Weights of a small GPT-style language model, trained from scratch on English Wikipedia.
Size: 17 layers, width 384, 9 heads of 32, MLP 1536 squared ReLU, vocabulary 8192, 33.9M parameters.
Architecture: RMSNorm before each block, rotary positions, no biases in attention or MLP, normalized queries and keys, attention and MLP in parallel, capped logits.
Training: a variant of Muon for these matrices, 616M tokens, 4697 steps.
MLP neurons of a small language model. Each row is named by its layer, matrix (down: output weights) and neuron, and shows model dimensions 64-319. Each number is 500 + 25 x the weight over its row's rms, rounded and kept within 0 to 999. Numbers have three digits each.
After each neuron's rows, "fires before" lists the tokens most often just after its 100 highest values on Wikipedia text that the model never trained on.

L8.down1352:474528525518497466482537545489514511534492550524490501499510489457496552534507553535491484495514490489446532550509477485487525495493491505497505528471435480520499503507500482460516507540508484500508502521507526546499496472505500472525529525536514443531502503531487492502504477446488481489519497512548519464457519482463489522496505478556484445445546510511513478464465485508492474481482488533523483479458488503480489447465473531534497496474497531479508452512511505509536538538551495534496471492464501471543508510545490480492455469506471482479493535469463527515562478495536466530547494462466497479489464545482547530489463483542466485536533467472502498484527484524547502522509480490491540502523521505463525482479551502478483475487529514504474515479497477510518538487475492
fires before: " to", " that", " by", " the", " in", " as"

L8.down1000:514483463479517492527506511516535454493466510486487518497469474496505465504480468524502470532564486566488444497508503498536465513483490509490444523505465460553512481474538538511512523492474540463482540482520511489510510484591477498494517520521519545522482451553495479493522511495523461489492509524476501491479508526465506523529454495511491534537483520487508474468496523520515481526535505468496460520466503503475439478485466507556483502506485470490475525508493529486529520471524533501522476493509525520500529495479530470507471486454521477495498529502485504471516507455472511527487516486486484504515515531477479536520549530508453508507444518521523502492486483468454523441498571492489522471474517482529488502489486516497527458478510493470462494476505478509517559509507545
fires before: " the", " least", " a", " number", " "

L3.down608:475538470465474497503499511507480456509515492493493512454489563472523527516462543534474540519506531486490534506507490505483491459505557483493522508492494505492506480535520519497502519525484484505527514481527487461437469475521487537464445503527509480516478511497508484519511515521483493527502514524454496478501519518527520508470465512532502527466480493462473498467511513498513470495502466514502462484485505491503535491470519481494518472491524466485508485549522484494506475449499522538499465506505497485488573465516516541435481470464486483490505500500505504510486460504500484513526495469486489516483483528529516471473513470505507541495468468508548530516485524498519501492507444502522440510511463483475507519473547482492517549441487424491536552548532529479498542525504519
fires before: " of", "s", " |", " |\n"

L8.down1385:486515543492549539498528491491524529508509503496498504501537492502520483507553492511474500484536453551491460509503449522502475476488481514513523482492502505474509491483494500482504496468559486489549554454498484545519516510496545559541492520451504502459521491473493473458524505509501477497507487535501509472474492474478528537489490494467507536456472524515456543539496515526504510501495481480501515503509494500471446495467524511499503468491478513477505507443523496445502517482507495535454483491523563452486470483551457518556491509488494468487505464494484498489505510510488484505478536498520503515534527529528498467511465508511495485511491512446524487514521523465483514509536510500501546520474485488499479475484520470471504519501523471465518470475514469475539505497515483
fires before: "|", "-", " ", "SA", " Party"

L8.down712:473505504492529463577474491517510535509531444471506553508522466472544501482497478522492519442507496522502482550510522472511471487500512522481509503493522542475517506460537462498495535466469471491524446512504516511465513490503459513506524458533510516496495495546480468469539497436507495517561517511527484501465534484512563487476526520477549486516507458491499508464503508526501512496485532520529511457510501486468448493509523474535478486508529487513502492475537470446479509504472525485466502448514512458519475434517532526520470472513467487499531510519516493492509510475512486541515495471527516509519501480497544510535527536522497494507480478482482552485499535464490503522517523489535457485516467531528483541499529470503520513456507468490512459505518486507503510512482518
fires before: "|", "-", "==="

L3.down493:456528516547499464501492572511521457486511452521512482515474532520517504502534463535457548499542538502484500519501430473536461474496552522522481491508524512479491524454477490506489505526511475519509509521496495461496553522514502560497516511512536464494496503493481464523497502528527518542518521482494501497498533471503514482470505495474536489465459472524497507524511500507509511531520478490535515527515491503462459484483485468535549483463482495489517460483543508531523513498475541477475483467471495492499508471522482524528505455561496485466481502504523488482471545522530514524494549482514460499541500481488448487543498520576514474488503513459526523507535564496502509514490514526518503535496497503548510493504519525500477498463471463504472517524523500511487500503490490
fires before: "-", "|", "SA", " ", "     "

L8.down197:511485505521523473520472513483488483500519488493520498471530481490507494467496478510482509487484500537546448522519493473526461436515512498509468547501534534504536480482495504518499514449499471486493538481483520484489518503506501466475508449499508550500469433471508521498512538543517546495529480527471515503477528488524527534517474493533535498500455459522463558516516505541475528520513497458461505511491535494492495539484533493503528468526476507476521483467539462499509487489485474487480503474496478460484474485500448513519505500509499443467485512531511499506543505531490472497557507509484540536489510506479478464508491495485465487498503517497491544509555510465487491498524536466535545515498469496494458555505519522443534495453511509507548482511520505537522493530513488
fires before: "-", "|", " ", " |", "SA"

L11.down864:473522454463476525530522476497486527494482463482533481486500487517491526509483529477499488510483493498529540511497490478481463480469498470509506504524479513517502499517492481467479504557449463519491461471512509524511472513515537499516489483468478503536474508489446528517492491518511512508452459489512453497514482494516556485479470463520496520487542515534509491527479482555503501492480511527517447563505528499535437495461476549501466545509500489516481474521457521489461493507531521521511532500493493506468486505503518465473538516507495520493466538497480487502467516499515495479512508541502482462527518546508454530578468484471489480466449525505463524497507506480533475511546495479518493497509519482527475501467481497531505490503462503487479493513504493496465518492482475
fires before: " ", " in", "."

L3.down1535:530474481478550512548496487474521535474510491533547478487539492492480510475516478488506505509500484517501528512462502489518470467483512511502528464475501466496475480479535500493462502511455481507493468503505490506511496512480460468503520515517475485508476469480471510501525464435488471479463500450493505482480464471473515545531547489539489520472471520504499486472520508484497510499519510493482448504530529472489474498493490503448478479541477526510483479493481555482466483522525513496501506460518498493454510480554458534479513494514513517477481521499533492482514483465432541562504502515491538490505506501519537525483484482479540456535495509483478471536520542481501521519490489514481539554532534479521472479486480491491482511505499532453507491513493542533490516521505501
fires before: "==", "|", "The", "===", "In"

L11.down50:489487484489524505540495516464492471526513481479460500473493477506504474539515479557495507499502506547465538497455499481499450497471556521500532507533565525501512538503444489481440502481465497538487534499497500490463548515501483557471536495507492468478488537533493517462498515547475500473471505492542473465519551489578534494476552541501529479535480468529495480492522511534521472524466514477503471470524484508469469507500524446470498471491498469542514501469526502534534484486512517501487535472523505506522462470479481491503511452518482455451485521489502506501496518509481495520524477508505490543488514516549497524546494475500523486521536500502479540509514527496486538511520525462516432477549512492465489540514521520485527513511493468487522489531500480529479494512516507
fires before: "-", " "

L11.down116:519508505509527498469478524443472471545542469508506492509538467515500472491510509540502455456503458513536545494502448470473468500519470487521473494470491518474502522521489497464478491522466492493479468514507490484507491493499441550477518515502544469463513501522469516524500498541516489489507499487511482482529514490484502505512506491535500503503459487472519498501495551497509535515529486481511491453518463457487500498518475526483487483508553490495486479505456497457516479563493488456508503511502509508493496477502521515506497474496517527492519510553465518499477516487495518480495548506537476474509506481523529488472506505490485480507476450492529486486498551503513466481536547573503494513494492462444497478481518480484483531521451499513512511460482514484501560494472516
fires before: " of", ",", " in", " for", " and"

L8.down1079:457488553496494468505529506521488514497518489526474581519499544468507525533500514502442498483505502487479509496493508508488476479481515501483516539482501485476526536516474549464496502519512466525446492442484500450496537482487474522518472547539525516478490507480483522485487477481481465512509501496479517451563518489523507534483559546477509472497532529551491496497481522520520469504478516508520542515516549513530502465525552473493483446507519438490508480500521469494513465545497495483485497531481472520500495502509485523481491544506492530512512503534532507494469469505521518495530520490528548505496553539453517489527498438516527491519511496469486493482509476499518523473529455503474494513465509556514459487506506543489486508463529500505493496522557470487490483498516499
fires before: " ", " —", " Free", " -;"

L11.down384:511491497476492509529538486515495468513517518518484444510518486501481535537526532490548513485548502505488494496528463533463489496472505481480526477494549479456492509481523530478510524488517503487539466469498493489545533536455491522503529544513501472528551497472495500486449464470482539495492489487525491481478473472539515506485497511495502499460516491514477507515548513497514467492492593543529494522468506524489520502492474502483488548488489450462518498488491479509486538516434495502526522502498515559493501481538472531561502482499482520521546512513524500549500530531487497500452490507485477501512473530492515475480556511477458509462487530509488485493510501499519508514495496544465562514480498516479546527513508522502499492496458547490502503479524499513486500478524536
fires before: "-", "|", " ", " |", "|---|---|\n", " Nation"

L8.down682:516521489534459457505458475501498507530506499522541521500511479509514475470481515510494481498537449490441493507484515523498496530509465485492537484473510506503553518513541500492552546544534481523499532488511500517516528508493522518498499489558481478528529534517511486470477499530465490448519516496532534516574529503514493510542489487515498517486497509509489489550515539466469470514482499508545509506471458501490534501490532525473503507487466481467512508425520508510509536501525544472493486484490514513491494454526481522508491521498485488507483470526500505485502483462474517506484536523454474536504480478494508500519480489474516519508524504535488526483466489511471509473493506477550514471484555445479484544490521536467554483542454498454510518520516504490438558476493501
fires before: " |", "%", ";", " Ho"

L6.down1278:481498484496473527542506477559512483503501519513553524478498475510487503482534491483570511468494526489485501520490538484487468548472516523474468468496506531489529465491518487510501527530500525518512503501475498473485484510487492552513507466506516515460473490507445500523495491501496482495535497502525498490505515486516488472499519483508522506518450520549513499568474488469467475502507502517508499503480513473477462513548508523541510498506477506541492484508494524470498521506522501435457501493479525498515506506528524483529511493511512511514485480479515540505532525462475492532511511477496562492502521503533485509481456494456509471536480502522491532471501480514518519504520517474493550491517484449504513490488497465499477498485535494471494482532491492521540548444480491
fires before: "201", "194", "200", "202", "196", "197"

L8.down611:462539553500504491521472494505464456483528503514486426507472506502456495501502497514547522527526524480501494540500543548563491498487485474509470489529511508515532504473476511527458476483488502480487471536533507482479470530507517500531504489537504447498456466509482470523497489477503499494482512527502534461493504502547518504489510524471513494510523481503513499546505518475497414549489517531486489483553520494481466494530482536509485510555470439509470491463477516508513501483512457505466509498509487490512452545538496552470527477482527507534490466513477490513517513509474523562498508493466510509514469513541508502474491453522473493513488474513494512533512497523475472435473521514491520454489528484488503516499500495519559483479545529490518520484517494467485532505502464
fires before: "200", "202", "201", "199", "194"

L6.down277:480478511503520487451485493477483475542532533511507488503515518502465482509495520546541510508473506479515517499487521492500539513474509535460477524482522501530466501493517564519537469549482506506504436495513510496488508502507517524536534497494493515464499525493476491493485486483524492549558513510484462568493510524497501499526501507471486500516504500478494472522533511525501522510527470530470487524465442473504494510532507508538496471500469500469521467535491521497518476490464472472466523518485510498479464496471490472491517498502528462473523526537528496473521459502519487480508509526502522525562491498534496472467516516495494559501489517447481536525487500497437526528549531514491510553498477469544471504470494548518459496475519450517524471505521493491506497501511490
fires before: " |", " "

L8.down1497:477531499493495517485462486489498472499470488541475510488509440522516513484529463504503527533514493513483539532502462497528467487480472522482487481491493517489495495486505534526460515502501488440526522515506489521542532478487479492519495512511513532454473459466474430565457482526483497457528469512524476503583483479542486448467488484479496473498482511490480499467506542512470502471496507513505517501535542487500492547500503532463469514477480462487508510481485528541505536566480531496514489504486459483504537482469500496495485519522495465531482516508476513473535508498512511546537505500487519548503505504522472487493545504523484500548492480468504486506546477537508520481510533526493505487473508537461482516517509485521514471524474506542475462524506515478549532505494467
fires before: " |", " |\n", " film", " ", "\n", "ug"

L8.down136:517489505468476496504525509482514500513516496496515509486500466492543468482492462461448454518495553526482448533505492463472493505488516515460502468530537510491549498523477502488548490507472456547504523519518524514478523446500473478519513519517512460527507451545512500504479522521464466577468535463497525491518503489529461528554490491480474485517543579544520503503415506514516511487479456466484503505486489510544513504510484517476564511466518489484461495502478472503508482476504502479508436528509489480522467516509480495495510441498509489498511523514483530453548529495532545491509534501476504501504524514484488469529503517499482487502481453503486525471494540507484503477488515502482507459464489460540467513508478491502563521488497503490480519507506514465493473450499517
fires before: ",", " ", " he"

L11.down1412:460547500526453506473472483508506549495464501521519526493534521520497502543499531490512503504430509535453526541511532534467507431512535512504452496506497468522469483543475502503509487520478493538475490487510482500512500543483484499495524500485473492572524527534494486503526446516476492493507476518476466498481534491481517519456507488491466531489522520502543509501508515494495509487471486539516487480493507522516499463479509495513518497506467527529479508506428518532492475484498463487502489483494489470506551496491504486486531488511490493495517515494461495516534515479483457455497504488493515500505474518498514489540488495507529511556486480521482495533488524471502471472558501545530528503481478512521475518497458545465441514520512490484456509550496544507516500487491457
fires before: " of", " in", " to"

L3.down1041:474518517558501484497541543444495472474518507474522519534460518513498540509508505467491483497516495474475543493468526483562513491478509505471505489554496535511507490511461507498501488468537536472487474487509474541488504476509501496512486504499487519532523513507508538540504499508478489529487474495506487490539509490554504456506506530520514494486508534528497473523480500515529554502506489543499506464489526445546518494446469536497488463502516499487481533483514495514488508491529548487490548474506472493506501493458518522500495472511533513475517487496446492491556489498500478492503487500514487543518510496533457524519505521505475498514525544449482521487494501477499513462518474498530515484525545551478525474504493514551488507504496498512477504501467485482524509491509522
fires before: " ", "|", " Total"

L3.down1478:489492507535443533497529543472512494516509450515520458479501525535507474497515519572465508468539501507462483525498466486508482467482505477501535473502466489494482475475513525524500522495514520500488486519486496456511540525516466495495473490486544503465460489511496445490496544485535480505525481486547482493510545497500495515480504457491496504503520465467477490522492571488491507494503484511496489510513489516484472530527469481504501458469546443511531487511508539483512528523469506499523511530501504499473489485526476494514484462481508498504501508453509526527503495503463505532477537487495535502514510500553507507481467484462529482536509506513499532489545509468478547503550528458491522514571487511506499577497538503495572482457489464456505494479493484460497508524469491
fires before: "|", "-", "201", "202", "B"

L3.down94:510525486486520452526518527484511516458485458530490461487499528539537522468530493518496504527547527473514517468515511482511496498538486521502488493558510493498504518445476483460506457527496515524478476533465517481495507559463496510525462480483523502495464522464470517481516492496476511484521531484478487478482486485510550516493544515536501520473467546465518483454492529510509499515502506475489498465480543508496488512526518525488463494508500490462496515511516507441509503498523502506517488497513510463490495486445487552469525526478527480504450487483463485531492523509460480476531503530493472510493504495494493487506519483493498503472492513452551523494520460497507540490502488467502458544561500523509490521517496535558497571518549495484507508518529473528551485496490494
fires before: " ", " (", " as", " The"

L3.down1406:485524502508484512501493507512490490511534547496452490499513486505493470511484466489486538468484497509483500503491473540503500515521488542517472535492553490507493500497528489490492517504462514528486498489491492485496437505508515539500494528477490513477485463480532540544497524495524484481513517509519530478477498501497498485504523488497512484519499517467540495457503515484470507493502479482468483499470502504457453496501485461506503463466526478557560490524461499512471473499477519461539479503489518514451524506498490541514495476457518464529542478499496495486482495501479482497462526520539458475496517487503480463510484472507503466476529485535495482542449518449473496525561515506477502482500466500474524505516505514466537516569465515522511493509480540512494442522503480
fires before: " ", " in", " on", " of", " at", ","

L11.down445:510467489503527494545482511512474501517512480464502464498516524472518494482530455508468537474474495550481538533452511489522493461492558538548531487506501491481480484509476482539488503509488490508490502493478501482498542454467475540502559497502482481506503484537518502459491505502506522529512540515483519485508534489490501455509493508487491456501487483535512513443476492487532531428492492482512495501551499482481513503515505547479532457497492467497513481513531527538524503483506511479481496500518530504516493457507472496496487494526502517521459499556506519493534487497521524549518550506502501512495504543525473554522510478503507521489555523480462559516490480479509497454529492522519508482532511466481509558487484527457502466493519475533492442506465512520449480554527479
fires before: "-"

L11.down1471:518507483515495480486531488529466522502540531486516480493575450518467536524555524497511495489490494486536514479507493501493508502493460514469505499478534487520474498489474529481481481537521498519498489512523485486480523472493503524525473519513485524475505487512504508462484508437510508493485502529462490515536481490511491512522571526471468526475502466515470518515546500508504517539506502513527514496508482498501481508508481505476557504510489509547496505495511521478557514472520482450533493504474472466499502512535498518506507521475524476518484490555533478483505506505494517535475490483495487465502485492476502480523469506506470513442512530457493488462524513484470548472509492437503517510506477462510477470471516503478528528534492480500497509516509489505512528509505538
fires before: " ", " one", " US", " to"

L6.down1070:494519555470468473541479497475488511501538513489501502496527529484535487521555486510483485491529506482499461495528502489481455498546564482524519506509509511518483502477546552494454502508524477484512471507485497485464555496476497512482483510500502501489434526501453492477513481519518506495522501483527521501477499496520528537521493493513529500500513491495482516508479507487487516490458496534514495499487518516526463534467524513517481460478500489532510483516537456496491517488479580497468512466496505455522456481528507481531478517482497492513521471490462497514510477502450529527491530529485476492537521509515490483508490452523517464505512447504452507509554488494464527511530537504485548477509505532548496508493503494491569534500482522488521512456491498495527478510493482
fires before: "-", "|", " "

L11.down311:486486468471511466490479531494483515476483510456493512524508529535504527514505472521491493445505532535537526485492521473474479503467528516447454488494486445468474526509535534452484497523515517533511490527517497484489519510521522542475493535473516487508521527532464475485486499487470474481484554532486547521482523520512478501503475509477540504519504507517522486497505481515486488482460500508450524522495490483510509502499539500537496438504453479511482476496506530493518548506463480511490505467525502483533515532482493516548524500528546492550523512510459494487489517527494497499461489497454518510456501480505510489467512476490512509476502474458460480502504497506524474514475511488498494485473470482530519486504449515456510469497482458530428516442577485470494471498515506
fires before: " ", " the"

L8.down983:458521499464499485525494483510498467491527506522506504489438464442511507513515482497498481519488506517542506523499486504531470514506485517529452469484529521519501516541544467473516490485519517513504510482474516506535488490511493568530487494499528552482526499539473496524459505483508482513520528490494487534508501505542484520486516504461482523484531508463505496486515567495526485524484502493554489534489491495458512494494479526493500505547465472526475516494504472512539448481505494464493502482473538519524472483464492532493460529500500484534483496537542504519508567535505531519482502494497515533526523470529442497511541519473482491523462497520483518509524556479484510485525509503527496484537505498466412514463508550490530546494510502488509514513493473475523509499475450
fires before: " |", "%", " are", " /"

L6.down132:529486455522521487487500503474512525470518533508474462524499532500471485484506511512480510471542485488492488552529520487507462536516500527441517450503487503523511495519487518499528533517492506525513494493497472492527489485472473518500504545471514505489456440463497497510480488516469484485506514462480495489518496532496478490493514538511460488508511495495500515467460511519477477470484459528481498539539521534516520462555534494494497435495550507497503519470515458501513466537464523488564499499547540479545499518500467502474509514506469482422497490497503513491525469517494472466502512499495503505497515501542518524481462477477519523496525527472500496467509482468525526484486503486520514509518469492490480506479524465520516485470481484515511429518522499461506463461469547
fires before: " "

L3.down1207:492502514531547458486496469536516539511479466519565507486518496499488501497527498483530490483525509500492522499521460449522443509510524505507492484504516502550498485485474484492481525506505472511503473514475539451453519461519499520463446552492495461501533472488493531491488494520470524487506518494491520505518526503482529515489502504484530491480503523529556529454471514465520513482501487491476505521502480508492458452534533480501471484467502468499511504501497466526521521534480570529495466475492512538462512477476508528505444500482499457484455509459517481522481485491528524494512564504457510500472519475476432453502493504491549499539480460457524510470524494474517500520484527519474494540476481488521467503497484506488513512492508479476502478487489506546462487524486513
fires before: " ", " Free", " C", " M", " D"

L3.down68:534466492502515487508486507541486521508462499454536525547468504519487526501509516514529522483521483501494486491444470491506531508474509511540504484491462491515460512494459469493523526498479492514502492535518491529506472489512449538478475549517539455468452563467507503499474514511479515505522482504461515482481446493483537518506521532474496495524522479502528524480476492502558494459479512499447462524509467497477515502505480495466543503501506479562500462567522500506478495533526467469491522536516520505461496510481499529480475522507453468488519481513516533506469495498447541496509491477506544535521467511517510483469489478497550559513495496485494483446493536484477482522518513447516487482506467509498504548494441500499508504493516473486480487482494460475561507490527458
fires before: "-", " by", " in", " |", " the"

L8.down343:494487495491507497486476468498504464430506495484493451489528513488430521503497481491516527531497473461453485515539493503537506511492511500488520537498472546500466485480500520477466479538505498501501497457526539455530533471495468476484527512466502515511504506517498505512510503516482518506511473500469528477545532511505501440481492504487481463505503486515506494487507531501518465467501475520464515535492514423485489497455516512500497486491500457487522473491496501542527485520515509496481499458530509477485500491513467513554497487481507525424441464511513500494519531463505483516524550503488518472525477496474486508500530474481526465493500498469507486452496542450478519484510490460513472500526547520553488525494516511511468498520556473509500527522488462469485503525524539
fires before: " ", " January", " June"

L11.down887:547506499493491525528493538518508509509510460473542463514486530528514442518509509515511499499498444484493452519500504540537510492496497488494511488435434475491494508435485528523496468530471549470432504486539509500489540484467458497505450467497532469482475480506492475534473545531523478512510514496469512534511531499530511520501495477486473461489529468505495531510486497521476477505499508451493457533543509497498503506521490451509500478496492462529512495507477453513487495492539488495505481521526487494496454503498463477510487442514512493536454515478471509498535463501533494515539531471533512523511497457451513547484475463534511497507447513520508489519500491504490487499502465486500503477509501510476518534501469490465459511557500496480492539493459460514522531505477560
fires before: " by", " the", " a"

L6.down448:489473509511473507451452495503541498495490477488458478470514443474537479506541509548524473509487524496511483505481481490516477456529504513454517465468472499496474485493490475516516491520511515461483501553482501509498522508528480521469494546491543508492530454484498485506490451479529485499507497503528502539508461475485500474519524508457545460493492514552514486461548521538507467527547490469471509514497518502526499544505494460493498493498467479494471524527471497477477538497481455480489535476510479467504513461450451508583490505502513498495493507454458501513475472460567493493524483472510526514543485490532509522469530474519502515495534518496505511503462462485500507502486503523486527492455533503468517498498467497507493513495535506502497523507465505509488539503514480
fires before: " the", " \"", " ", " it", " that", " he"

L6.down617:524483537438499567495515491548485482513469476552520498479499514522507448533532460520469514532487519517489481550487499499477481519542502490512486481495503476485525499497520497483499465530491440475503497501536484513532532459510520500516496521547526491492523482544484518538419483509510496489501540484491511502443497460483494533526444476498479485499494550465511477489500524456516437474504500497497476449469476506516467525511497491479538456491471516481474517482470490505540522531470506518486515509546515458490557495519532500469456473506519538487504520493540507464507510489507513474521451567473450500524477520537486476480522468488532520520498499537515469489501524515506529473456472488515489479502474486450504523444524473465497495498457471469474515522474496535491510472528528
fires before: ",", " |"

L11.down990:466547506494503536517460483508504533516494501515500504502495523542501471510470470492529495463476492525501444512508471514518489504563555515475533524466529500532503480459490481489473482487514514507473479547484473486497465479495494491464545473508531469500510508495504470488509511483496475528493526526475461486498522503516499522488514490519459502510507506505501499494496473467498479502546531554525531483533516554494538453519538479502517505524477515535501513542509555519501502476453500483459519462486529472476510474535523435463530448514506527501525490500481501524546501516466483495533507520525477532536485525475540484512491476525470564523500514466489494511512476483544513504535498500532510533481533486520495485512488555492470495471480477493491481559516464537468481500516495
fires before: " of"

L6.down760:481470458492510479499527466528463523541518512460524524503519489459512530543493522521490516496497463480515466543500512504498472522477499530494466471496534496516530483445504496506480496500513515528483502488478515509512490515518518511529504464469517512514486537481494547457490480529459498474532501488490483493510450524539496471464495466500481475501494475551497510553485530494500503504504478537462477504522527488485510492506493546479525496492504487517479457518532510503522486467483515493516509442506470547500503509509497537481519501517544482434546541527452533485554529512513540437476520484449486492453539557515488472525482484505540486521475509515510512477498526539459484479509526512470480462499470479507500488488500498489477513460480447483487434512533525480456469506501525
fires before: " ", " Yes", " No", " Length", " P"

L3.down903:533527508470523486522532528483449525517479524471488489518501482452525506514496490542498518511510468512461506526517482506489536507497524473504475470526528493511491489456508534472449550538491492495511487528539472496516467447545503502558514491498521530479454459544518503507507481513472492494499492525484472434504496458477556475479532546484544491510510509489481464476520521457466502464496505524515496500466505495494478513530480508516481491529501539494483440479507512498541509463530477470498504489504524493537516504481503503495434541491501479493529475478550524491479486453529502554516545530490473469469552534495465474498494474495468524522519476535499504500507542523502519480493507486477478480523497481531480542499530536522523445527505491485409516512553443496532464493520523
fires before: " |", " –", " "

L8.down180:510560512445543515510520472490512527468498484497509483512484493513554470502498492428500521481531488515487525487501506444446513431496508484487525496510517474515473506515509483511504490519494489483535479458461490487502483495466486519478532521485493485505515473540478514524447500525466519504478465475516504522473461485509495532541488531480510489497490511457490493516492494491465481477486510550461473517506531509510500506514542486489507528528499476452524480504527573533492508492483468503501514483519450471471515467542513454466470483490514494516525518467530503494494486508528473511462507513526497496501433501512430499465525503512471561492549482507502503471513508549506533538484481526485506522492517532480487511485475493532537489516478500441515498478511532488465539501519515
fires before: ",", " "

L6.down494:552489563520469486521517521516486502520509501535492495514508485498503473513504476537504452536542480490499549476470514505549493487553513500496482469506514517476505489509518516510452516506496530486491450505460497546503503453481508484495484520514506515483509487503490531517549469520522506505533504513457543482505505508521536495495487483506489480516470521479477500507502469485520525497492494471489483527537496501541511506495491505494401495538468489534494563480537505518499524511499515461494512484494480498512496490505511516494473489492536500553506480488508458500487444471456491478506530555526483538499515550530484505479504512467519489505472487490489491503503466522516566475424493501556539511496534507516510471482499474510499531552468506501498484502513545525538503521513519
fires before: " "

L6.down97:484487491507474515490547483488500500502519487539538515500483505517522480464527458498522483521518500517478530540530492483499526505520499512511488487475552519555475474503550518473467523463532491481524480499470486515513487492503484491516558505512468520504507489510501501511494484512462552491535489460496535476508503503490511476527497520422495483502520543509565513497473473494476460505454471461497489511523561489481485506526429484479518524519450470484527508468443466485494472538517516493462519500528456512504516504509549501492496513483460506481526501472520476454511467500505469470542514513463520519502497547531466492490517496472490499497438535511514525525473495481528553498545505596531535464514520472545530505451536506497519494522503526480482538491480458497526525472525479
fires before: " a", " an", " American", " the"

L3.down309:487499490523549513525498539493546492484515492456502490518532516516497530490550482491515511500515519491522521475482507509569492508518542537508529474492524496497462471477533493486495516486521468525506461516508528471501516498512496488519499534495470475521486526488481498497541530475492477479481496443492498488480507472480558544486506484488510504469481480481505490482518501521509466503478517513464469487533566493504497500475481543514487493528485511510535488456491518489496476516514498500437471468553510446465562464524498502461515474516489488520494524528508489467503486512467544534494490479505485490481474476537540513503500491462540478527506539453466499525515531502526526549521512517513525497534516543491518511510520501481499488495478545476509519522491525522510490466526460
fires before: "==", "===", "=", "-", "|", "The"

L3.down271:517488539521521476536521534487485483458534475497537485505522500514509488465547492544468513492536520503486550523507492470505496455452559458488524530493545482482521489484498492529487524476515533467549479534523515513531544468538517557495565504491500494454486484516454514505526535489523469483485496494477538515493524484539495460476492501492543489494494492508515494496487484489520537552503520502463489468493452488492476508539482492487456485487501470529494503482539515492530537494498541480448499497505524461500497491498510521496483472547512571464468545500517467504500532505514491487464496444495471523504505483490483500524494530510557493519511469506495522482460537480496487473480532505469507498531488500514529471509529522508503479513435447488530518519519477458490544499500489
fires before: "-", "|"

L11.down44:480520526458469507528480489488517527495499520540524479494520532511525523529547493520490496540467524462463487500483522488490530546467493514508523480518538484473521525495506520483460480491470507504538555506538540492483505508462474520489501521535507493488504524447505522471502521493496541511554515483493486484491446466556524533524496506503514465487489444471478478542486493482495489499495528544532510496503511493514552530516496516547529548480530488469485473458534523488504507545536505522549532463511558508497487532499529476475552532497503511476509491494499551522509481527505536549488468504536476516509490548489521485500528441488496499513469560500470500502524483479526545513498521515494524483474494501527470472500515531529492537469484532458474502498516500527467496494503477
fires before: " "

L11.down1124:501484487489481535527520537486458476481457517475494502529510513502499513475507554462504488500530475506482508460501502487502505505472499472541536507493504523492468489525501497448520520474534489519477525506553494477528511486517521480495528489485473526451529522521468518494504444497516482459464517475483507519524486519449517511501431520502503471490493499525498532463557520509485503513513448472465497545482470488506497555528445494484446502487488520554489514488474491499494482554496513480482518519491495530536515497511478482574501489475513459456480448505493488490454503477524506511538537521505514521499519527507536473535531504479486530465549508494507479493507527510453483520507484468530511514518489495498497533499467511498510489519498465483513470537540458497444490450475492
fires before: " |", ",", " ", " votes"

L11.down947:478547522472497490482492493488501531509503503492528507498495561492538472483515455517459504505465497511518508572516468492480478485568484467501495460533498507474485486487467505483516517477507481529471492530498506493526495488499535554543501463492540502527498548507454528523545499491509493481524472503473523493493490490508514511535521508511521521466511503536528498494509558455520498462476527524508478470511530551532452485506510492490455511484495547512510527502496511499470509524518475469533513510550493503523504549500424462499481471514518543536540474522503511471472476524500495513505501517480552476497491513500486499512493521483498515499462492539488470526515565497546469522509519495513488502485476535459519537524536501509498474543491510499502486515538499503479485508510528
fires before: "-", "|", "===", "\n", " |", " -"